{"activation": "tanh_gelu", "init": "normal", "doc_mask": true}
MLP neurons of a small language model. Each row is named by its layer, matrix (down: output weights) and neuron, and shows model dimensions 80-175. Each number is 200 + 30 x the weight over its row's rms, rounded and kept within 0 to 999.
A block is one neuron, or neurons of one layer that tend to fire together. Before each block is what it responds to, as a language model described it from the Wikipedia text at the highest values.

Responds to: Final piece of split names. Last word-piece that completes a multi-token proper name, mostly places, e.g. Oklahom-a, Dieg-o, Carol-ina; also the last digits of split numbers.
L8.down16,226,204,261,198,199,176,179,194,196,215,261,204,227,195,237,223,180,209,173,233,202,280,119,180,184,204,205,185,270,204,182,203,182,214,186,160,214,236,148,197,264,186,237,230,233,158,182,160,178,218,182,172,172,213,242,167,199,183,165,265,160,181,181,200,275,193,143,190,176,234,234,189,186,221,188,196,185,206,200,216,211,204,169,163,156,212,203,215,172,216,198,199,192,235,187,224
L8.down29,195,185,242,230,212,229,162,129,230,175,205,167,176,207,191,187,207,205,198,156,173,164,144,144,216,222,185,209,218,157,226,220,253,210,160,154,188,190,181,203,227,157,180,174,188,185,210,154,158,186,240,216,234,210,241,195,249,194,172,232,171,204,226,192,280,179,237,175,197,161,183,178,201,204,149,209,221,223,236,188,218,198,140,246,174,210,233,184,239,192,208,228,180,171,232,198
L8.down39,263,197,192,261,201,190,243,208,232,223,237,189,209,234,220,228,221,242,171,179,196,221,163,262,214,214,189,256,177,178,205,221,179,194,208,187,194,219,185,190,162,184,243,233,188,211,194,207,198,237,177,184,173,185,197,183,171,212,144,191,199,203,165,292,187,188,209,168,165,205,217,186,189,211,186,194,214,150,206,202,197,174,170,223,181,223,192,177,165,205,171,164,200,169,200,134
L8.down48,175,207,207,180,177,209,177,185,189,216,148,220,198,218,201,180,187,217,196,186,266,190,225,231,209,187,190,195,221,206,174,170,251,183,206,179,181,198,235,191,180,235,216,213,150,239,169,159,207,193,161,191,188,209,178,256,165,207,203,216,228,192,210,187,190,254,219,203,165,227,122,203,263,203,215,179,218,187,185,209,129,234,216,170,196,196,204,246,185,174,175,236,208,194,188,209
L8.down138,185,222,144,195,183,196,200,190,181,200,209,218,273,204,186,151,169,221,216,182,192,173,186,199,182,232,205,165,204,217,226,234,229,201,165,173,208,205,179,184,206,181,217,203,224,158,126,179,178,200,189,198,204,215,204,239,247,200,190,196,221,145,161,151,207,223,157,189,171,175,172,194,167,233,177,201,268,193,208,221,206,282,222,173,221,209,222,179,230,180,207,163,223,216,210,179
L8.down149,147,217,214,196,187,206,183,186,205,200,183,216,192,217,158,214,233,249,232,177,184,192,222,183,234,142,185,251,198,203,220,276,209,165,201,223,157,218,225,246,232,233,191,162,207,195,152,172,216,183,217,210,174,222,189,188,197,149,188,202,233,215,215,192,215,190,188,173,144,222,160,234,210,190,256,210,174,169,162,224,219,143,170,220,183,212,237,166,154,210,205,181,213,236,187,162
L8.down171,192,246,160,213,188,186,208,178,196,168,209,205,188,217,191,173,193,192,234,214,207,164,200,215,171,213,231,215,256,241,188,208,121,198,203,181,200,184,229,198,244,195,199,238,144,233,192,188,173,184,186,186,215,146,221,202,186,166,196,254,264,160,200,193,209,198,190,175,221,166,203,242,200,236,215,213,218,208,157,198,195,183,236,202,177,198,199,193,172,186,205,155,216,158,213,188
L8.down183,199,184,251,215,240,196,197,213,179,215,184,199,182,135,153,181,201,175,175,178,178,203,180,198,184,277,226,209,214,229,171,146,159,197,228,275,201,167,209,209,222,200,249,203,194,193,193,215,196,257,232,191,157,215,205,186,198,217,216,175,202,237,176,170,207,207,230,179,220,186,209,206,231,215,239,212,200,188,221,155,199,213,160,201,211,216,165,176,179,231,187,200,172,218,223,191
L8.down240,203,131,204,188,249,215,221,194,190,195,201,187,212,207,203,173,175,192,174,176,215,245,190,194,183,154,219,223,226,169,179,189,221,185,172,189,186,189,196,212,191,122,142,182,162,216,209,184,152,185,180,236,202,140,203,175,149,212,249,185,259,221,220,152,276,214,186,183,208,238,193,252,180,205,245,191,233,217,213,208,226,208,188,259,225,179,242,159,190,241,259,188,192,198,232,216
L8.down297,158,185,171,149,199,181,199,163,194,241,221,214,150,195,214,211,179,175,211,179,211,189,181,226,190,220,163,214,187,179,229,224,159,196,193,146,177,180,220,260,227,176,226,217,188,159,194,186,147,209,191,168,198,147,192,211,227,165,155,195,190,241,188,211,144,240,238,202,242,185,257,199,209,236,228,262,206,206,216,142,216,153,191,221,211,204,181,201,209,192,256,182,156,153,198,246
L8.down324,183,203,163,218,232,207,204,253,165,230,144,231,165,194,202,236,216,206,180,238,165,216,219,241,235,178,157,200,190,166,223,207,203,184,194,209,258,246,184,135,157,176,217,205,202,212,241,200,205,253,212,189,172,231,202,199,238,144,217,199,205,202,220,207,208,167,210,245,237,209,252,183,248,145,202,205,238,187,193,211,202,166,179,229,186,185,192,207,214,214,241,225,145,204,230,251
L8.down327,179,184,142,192,197,133,203,230,159,245,169,178,141,190,192,157,218,172,162,185,175,159,160,202,165,175,202,226,239,162,214,233,179,184,193,181,190,175,196,159,226,190,226,173,251,215,201,194,211,181,233,126,208,235,190,226,204,203,170,225,191,188,218,162,220,169,195,218,217,178,213,163,195,162,248,193,207,209,131,203,237,205,183,141,221,189,247,240,184,233,216,210,202,254,226,187
L8.down343,212,217,151,170,177,174,173,263,239,219,234,182,223,210,215,271,186,135,267,221,168,160,267,231,166,208,208,191,226,211,212,230,175,194,237,143,178,199,205,229,229,193,171,219,157,189,222,214,227,169,217,202,118,216,218,227,219,151,164,229,205,224,197,180,181,266,184,148,190,197,233,197,202,189,215,239,144,194,165,219,201,184,195,226,204,182,211,173,225,234,174,197,181,199,192,185
L8.down477,215,182,175,221,223,209,163,158,214,221,182,186,187,152,183,201,277,160,160,164,210,243,204,224,181,139,175,194,159,189,188,191,206,198,203,174,224,201,201,233,184,164,221,187,223,189,210,232,191,216,232,241,246,178,188,164,201,263,182,238,229,192,261,241,211,202,199,246,205,184,192,191,208,158,179,211,243,136,169,190,173,217,195,223,204,184,196,179,185,211,215,249,252,199,221,197
L8.down481,197,171,225,237,227,174,300,209,200,194,152,180,193,154,163,163,230,197,204,176,183,215,194,157,196,242,246,196,185,226,204,194,196,182,192,234,196,207,165,200,181,173,205,225,193,181,244,165,180,186,191,187,251,225,205,189,206,196,193,185,233,236,231,159,150,240,210,210,219,186,221,227,185,200,187,232,188,206,187,216,187,176,238,192,188,228,195,191,200,241,220,205,225,258,176,229
L8.down507,191,255,144,173,175,181,212,191,236,190,186,195,119,150,190,203,183,179,153,150,228,244,208,208,238,188,158,237,205,222,205,199,264,190,154,216,188,200,185,187,196,202,208,225,199,222,178,211,157,229,201,201,195,216,213,174,240,209,188,203,192,222,240,179,187,203,166,229,218,173,145,133,228,229,176,185,177,150,244,188,191,242,142,178,220,224,218,236,242,155,181,215,140,205,168,246

Responds to: Year and date completion. Final digits of years after a century prefix (19'29', 188'5', 19'th') and month names after day numbers (17 September), usually in dates.
L6.down147,274,198,129,233,224,186,176,192,165,170,177,181,218,184,197,174,225,192,169,191,237,198,201,258,197,209,136,175,172,211,210,181,161,217,215,135,206,222,243,168,202,216,246,211,231,199,169,174,197,233,265,146,198,193,194,188,241,269,156,188,221,224,162,232,171,187,230,181,256,175,207,248,182,207,186,170,211,182,223,187,202,200,257,166,181,139,236,176,205,207,178,216,233,225,191,179
L6.down165,227,170,165,215,250,201,228,203,173,182,249,208,198,220,211,154,206,203,160,214,230,240,157,209,167,191,197,255,201,183,184,199,149,252,200,191,212,201,193,163,171,193,197,198,244,291,172,203,195,225,177,210,202,208,250,201,229,196,201,148,212,236,220,231,207,172,222,194,199,130,174,182,179,229,188,196,222,187,157,232,163,238,253,197,248,178,177,247,193,199,210,202,225,202,162,210
L6.down189,179,171,186,218,215,163,234,196,157,181,236,202,264,233,148,200,211,249,223,216,304,250,200,210,150,233,222,270,225,177,157,230,237,210,161,203,195,181,271,247,238,156,184,153,200,170,138,158,222,192,166,229,198,225,200,165,218,177,136,198,218,196,175,165,197,189,241,202,195,162,218,165,120,196,196,168,207,201,166,182,221,204,205,204,210,164,255,176,174,190,212,183,194,213,174,210
L6.down334,170,177,189,236,197,220,286,214,170,191,153,198,210,219,209,165,201,199,214,207,181,202,195,229,211,156,178,205,210,273,186,195,182,220,202,196,194,220,217,172,189,173,183,223,244,259,179,162,180,178,207,224,159,136,192,205,205,152,227,180,208,228,181,229,211,160,260,226,215,138,181,240,190,212,257,240,165,215,207,205,184,257,181,204,228,222,205,133,222,206,210,116,171,208,252,224

Responds to: Proper-name final word pieces. Final word piece completing a multi-token proper name, mostly places and foreign personal names, such as Philadelph-ia, Cincinnat-i, Lincol-n, Oleksi-i.
L5.down210,182,171,230,214,205,167,180,181,216,206,162,206,196,223,211,198,177,195,234,192,217,221,173,212,183,224,239,213,172,233,216,224,189,240,192,172,149,209,186,238,199,192,223,195,179,180,172,138,194,214,207,264,162,155,245,223,181,203,175,236,254,155,221,196,150,224,197,258,210,140,201,178,207,170,223,188,191,116,128,203,188,199,178,218,236,239,245,177,180,219,220,238,235,185,189,214

Responds to: Indefinite article an. The article an (less often a or An) before a noun after a verb or preposition, e.g. contributed an assist, filed an appeal; also an-initial word pieces and other mid-word fragments.
L6.down119,186,137,198,170,240,158,220,219,159,216,183,181,248,218,199,214,216,219,181,200,202,186,198,211,187,233,195,260,190,219,208,202,142,213,224,182,185,219,183,224,217,176,203,192,200,229,233,188,183,186,173,238,148,182,163,174,131,177,120,223,217,207,165,142,201,217,188,220,209,195,180,240,147,173,192,232,255,184,144,161,206,207,144,216,208,193,223,213,185,184,219,216,120,136,197,187
L6.down159,219,177,199,188,225,222,232,146,187,192,152,143,208,183,198,157,185,211,206,201,192,157,220,262,239,212,209,211,137,185,160,177,172,273,175,214,178,227,197,211,219,199,186,234,197,207,198,164,216,160,195,163,226,210,169,151,176,197,240,224,195,266,155,213,248,205,186,189,261,198,230,163,193,217,237,188,156,136,202,233,182,214,178,235,198,161,163,246,222,228,210,209,180,155,230,252
L6.down276,296,170,171,161,182,193,160,246,156,200,222,188,146,170,250,175,224,211,237,199,218,216,208,221,222,225,208,183,203,169,194,248,231,248,229,174,213,168,187,270,230,195,233,219,210,224,177,261,187,185,180,189,191,237,240,224,191,208,272,231,176,199,189,160,222,213,147,192,137,157,215,205,182,193,233,158,191,131,183,183,219,228,199,178,201,168,215,174,224,203,223,155,170,212,207,198
L6.down306,253,235,215,212,191,213,182,234,248,227,204,191,197,186,205,161,167,144,216,166,192,216,249,189,188,180,177,223,198,195,176,216,205,224,132,177,208,162,191,209,159,159,259,216,187,190,140,199,211,181,180,205,211,227,141,229,186,180,176,152,176,201,223,204,221,237,162,252,235,188,162,172,179,181,194,186,211,209,178,152,228,201,213,219,164,164,194,213,233,189,225,242,208,214,168,206

Responds to: Word-initial T piece. A word-opening T or t split off from its word, mostly in proper names and places, such as T(okyo), T(ampa), t(emporary); less often the article an.
L8.down78,206,163,229,160,212,175,200,217,227,227,131,216,177,182,168,154,204,206,184,193,198,173,222,204,218,171,195,243,209,186,146,216,245,220,137,265,202,188,190,233,185,146,215,243,228,167,243,220,180,204,127,254,212,246,190,202,200,227,213,213,211,212,215,196,229,227,172,181,219,211,240,201,209,178,224,176,221,199,213,142,214,210,209,198,186,167,183,177,261,228,214,214,199,188,143,132
L8.down110,207,195,258,247,198,175,242,217,183,211,190,203,207,246,211,225,216,253,131,244,256,112,207,238,187,176,187,192,177,140,179,242,167,218,172,244,155,154,205,240,226,177,180,193,215,231,186,211,188,162,198,256,186,221,193,268,216,208,241,197,223,252,173,135,202,264,187,202,167,214,201,192,178,196,185,162,179,230,178,223,222,168,139,179,185,172,190,171,158,231,244,184,180,247,208,150
L8.down117,180,220,159,204,188,208,224,215,177,214,209,178,220,136,194,219,219,174,211,215,160,234,212,221,253,160,258,195,232,201,197,216,176,260,232,188,159,242,237,228,200,175,205,146,177,206,222,226,194,181,219,180,218,257,238,167,178,203,159,124,159,213,214,203,180,188,209,275,243,195,264,193,235,235,230,198,228,129,217,205,204,157,230,179,190,248,225,200,180,191,182,244,215,187,246,164
L8.down136,174,180,220,236,153,168,269,182,173,220,186,212,126,229,211,202,177,185,210,226,213,177,219,158,219,192,209,246,197,206,217,214,203,155,208,311,172,191,213,191,194,208,182,182,175,242,173,137,174,162,173,216,230,249,188,163,219,169,194,139,224,187,217,206,171,203,210,191,216,211,248,206,252,155,194,257,223,189,242,215,223,208,148,217,185,225,228,228,194,232,177,196,207,198,222,176
L8.down147,166,168,244,215,180,220,237,242,175,173,197,177,194,223,211,167,198,173,171,189,176,217,247,220,154,185,183,148,214,219,202,198,174,178,239,198,152,228,178,215,243,282,212,230,148,219,238,204,204,232,152,189,198,223,186,204,204,119,204,232,198,188,245,200,175,208,218,240,181,150,173,196,234,223,176,209,259,187,194,199,250,164,181,207,263,192,209,192,183,222,169,185,201,210,237,225
L8.down174,232,206,216,270,209,206,197,219,234,171,227,203,175,210,186,258,195,192,169,152,211,213,207,199,162,229,246,216,251,195,224,191,208,198,214,193,168,258,182,181,229,219,220,235,217,160,176,168,211,216,229,293,201,238,196,215,155,191,187,157,158,241,208,188,193,204,216,181,154,237,197,159,180,206,171,192,187,233,175,200,220,160,165,161,246,176,171,236,185,163,191,172,210,180,196,222
L8.down200,230,261,135,233,198,159,192,167,153,149,235,225,198,183,174,208,186,183,199,178,241,167,163,202,228,208,234,182,246,192,163,163,182,194,183,146,206,179,193,198,187,175,229,216,137,242,168,125,197,182,185,234,176,203,184,197,168,205,211,149,190,236,227,188,236,242,157,238,185,228,168,224,201,220,180,227,205,250,219,226,219,103,205,197,229,184,157,148,164,231,228,195,189,191,210,212
L8.down294,201,198,195,155,169,256,216,208,172,202,249,214,211,265,204,233,187,192,151,137,186,135,111,184,182,229,190,197,265,249,226,241,211,216,251,189,174,172,197,205,183,170,181,125,188,217,211,198,191,215,241,186,183,237,265,242,192,206,183,203,201,213,176,198,173,212,202,209,236,164,208,159,199,223,200,186,211,191,209,236,204,225,168,213,253,183,230,202,163,245,191,192,169,181,207,153
L8.down331,222,195,118,197,224,202,233,192,202,213,196,197,242,211,224,154,214,258,250,243,223,209,206,197,244,155,199,195,200,247,187,192,212,218,242,198,224,217,225,198,232,151,186,237,192,178,182,218,193,194,213,147,205,156,222,189,184,218,147,178,161,200,133,197,172,186,162,237,199,254,212,233,209,180,160,231,185,212,214,234,243,200,208,183,178,159,220,200,199,194,201,286,234,186,148,223
L8.down346,186,120,217,208,205,203,211,128,188,227,281,167,218,203,210,178,159,214,176,219,192,219,185,185,166,187,179,212,247,195,243,228,230,183,186,230,302,186,181,205,210,195,189,209,240,185,222,217,157,241,216,289,213,194,204,227,195,172,147,137,205,215,169,178,200,224,236,221,217,150,302,196,214,244,177,172,175,220,203,187,201,215,209,222,239,174,199,196,201,222,241,183,215,202,204,197
L8.down379,190,272,252,183,153,187,212,236,168,210,188,179,228,155,221,225,238,196,211,241,155,172,225,182,202,221,164,162,234,209,190,210,179,219,205,205,161,215,198,202,216,183,257,173,194,196,209,213,232,163,171,263,139,174,186,198,198,192,168,205,232,174,163,167,197,228,229,213,158,249,166,205,215,223,238,189,207,198,192,137,165,182,172,215,213,238,199,230,222,218,155,173,225,167,163,124
L8.down459,238,207,242,211,188,223,207,162,210,133,254,201,176,160,171,209,195,133,227,213,235,214,189,210,181,203,236,212,168,129,185,202,214,206,184,190,203,196,243,184,218,192,218,274,225,190,206,221,233,197,170,189,171,271,237,144,253,218,182,203,152,184,206,213,169,231,231,206,273,157,189,199,198,262,175,159,196,176,196,205,196,193,174,164,195,177,234,193,191,229,220,182,246,186,198,231
L8.down500,203,171,203,169,218,205,254,189,195,243,172,174,171,209,208,218,223,223,179,196,217,147,148,193,217,214,189,266,174,218,241,261,231,167,202,242,211,208,190,222,195,194,205,177,229,219,219,209,209,218,214,216,182,206,224,179,243,220,223,178,155,154,203,207,203,159,195,157,209,169,196,163,199,194,204,216,159,152,185,205,235,200,191,224,180,180,195,193,225,178,183,198,181,191,191,165
L8.down524,286,250,180,184,239,180,211,212,192,180,229,192,210,217,212,225,263,207,230,240,201,211,219,206,180,199,155,178,225,218,158,194,118,198,156,145,192,191,164,184,189,188,221,205,210,182,171,272,172,209,217,220,226,188,220,204,244,211,185,238,206,229,223,224,183,239,234,210,230,171,206,175,232,183,131,185,148,220,184,167,225,140,201,154,198,199,170,184,175,210,235,176,135,190,236,162
L8.down535,168,219,227,187,169,197,218,183,163,220,261,163,191,177,221,183,246,177,242,245,237,182,218,210,209,203,177,230,183,204,235,177,187,155,167,169,148,175,183,228,233,181,215,192,221,244,222,173,204,224,147,205,211,168,194,215,202,188,205,227,231,222,216,162,213,174,182,203,142,180,145,235,202,162,172,195,230,210,168,180,238,217,162,206,210,193,201,174,221,196,230,169,221,185,200,189
L8.down556,179,185,241,187,241,217,193,227,164,215,197,197,178,111,187,174,191,220,139,242,201,165,163,212,149,182,195,216,228,233,228,179,161,231,191,207,190,211,157,225,238,190,212,159,148,193,206,199,213,199,138,197,199,212,185,186,187,219,182,147,163,233,236,159,250,202,245,155,177,226,209,199,155,209,162,195,199,208,176,259,194,243,201,178,208,207,194,240,155,201,260,185,190,216,195,203

Responds to: Capital initial letter. A lone capital letter opening a word split into pieces, mostly after "al-", "(" or "of", as in al-Maliki, al-Din, (TTY).
L5.down401,232,199,165,159,230,198,239,239,193,200,178,178,177,204,219,225,179,275,125,196,199,180,197,184,204,173,194,161,188,203,232,204,220,178,241,239,159,209,158,239,225,209,222,191,235,187,190,236,127,251,207,202,204,218,177,226,226,226,175,194,213,194,231,217,192,191,233,189,242,152,171,224,170,174,244,197,189,156,201,212,189,171,197,204,202,217,219,176,162,180,197,256,185,224,220,217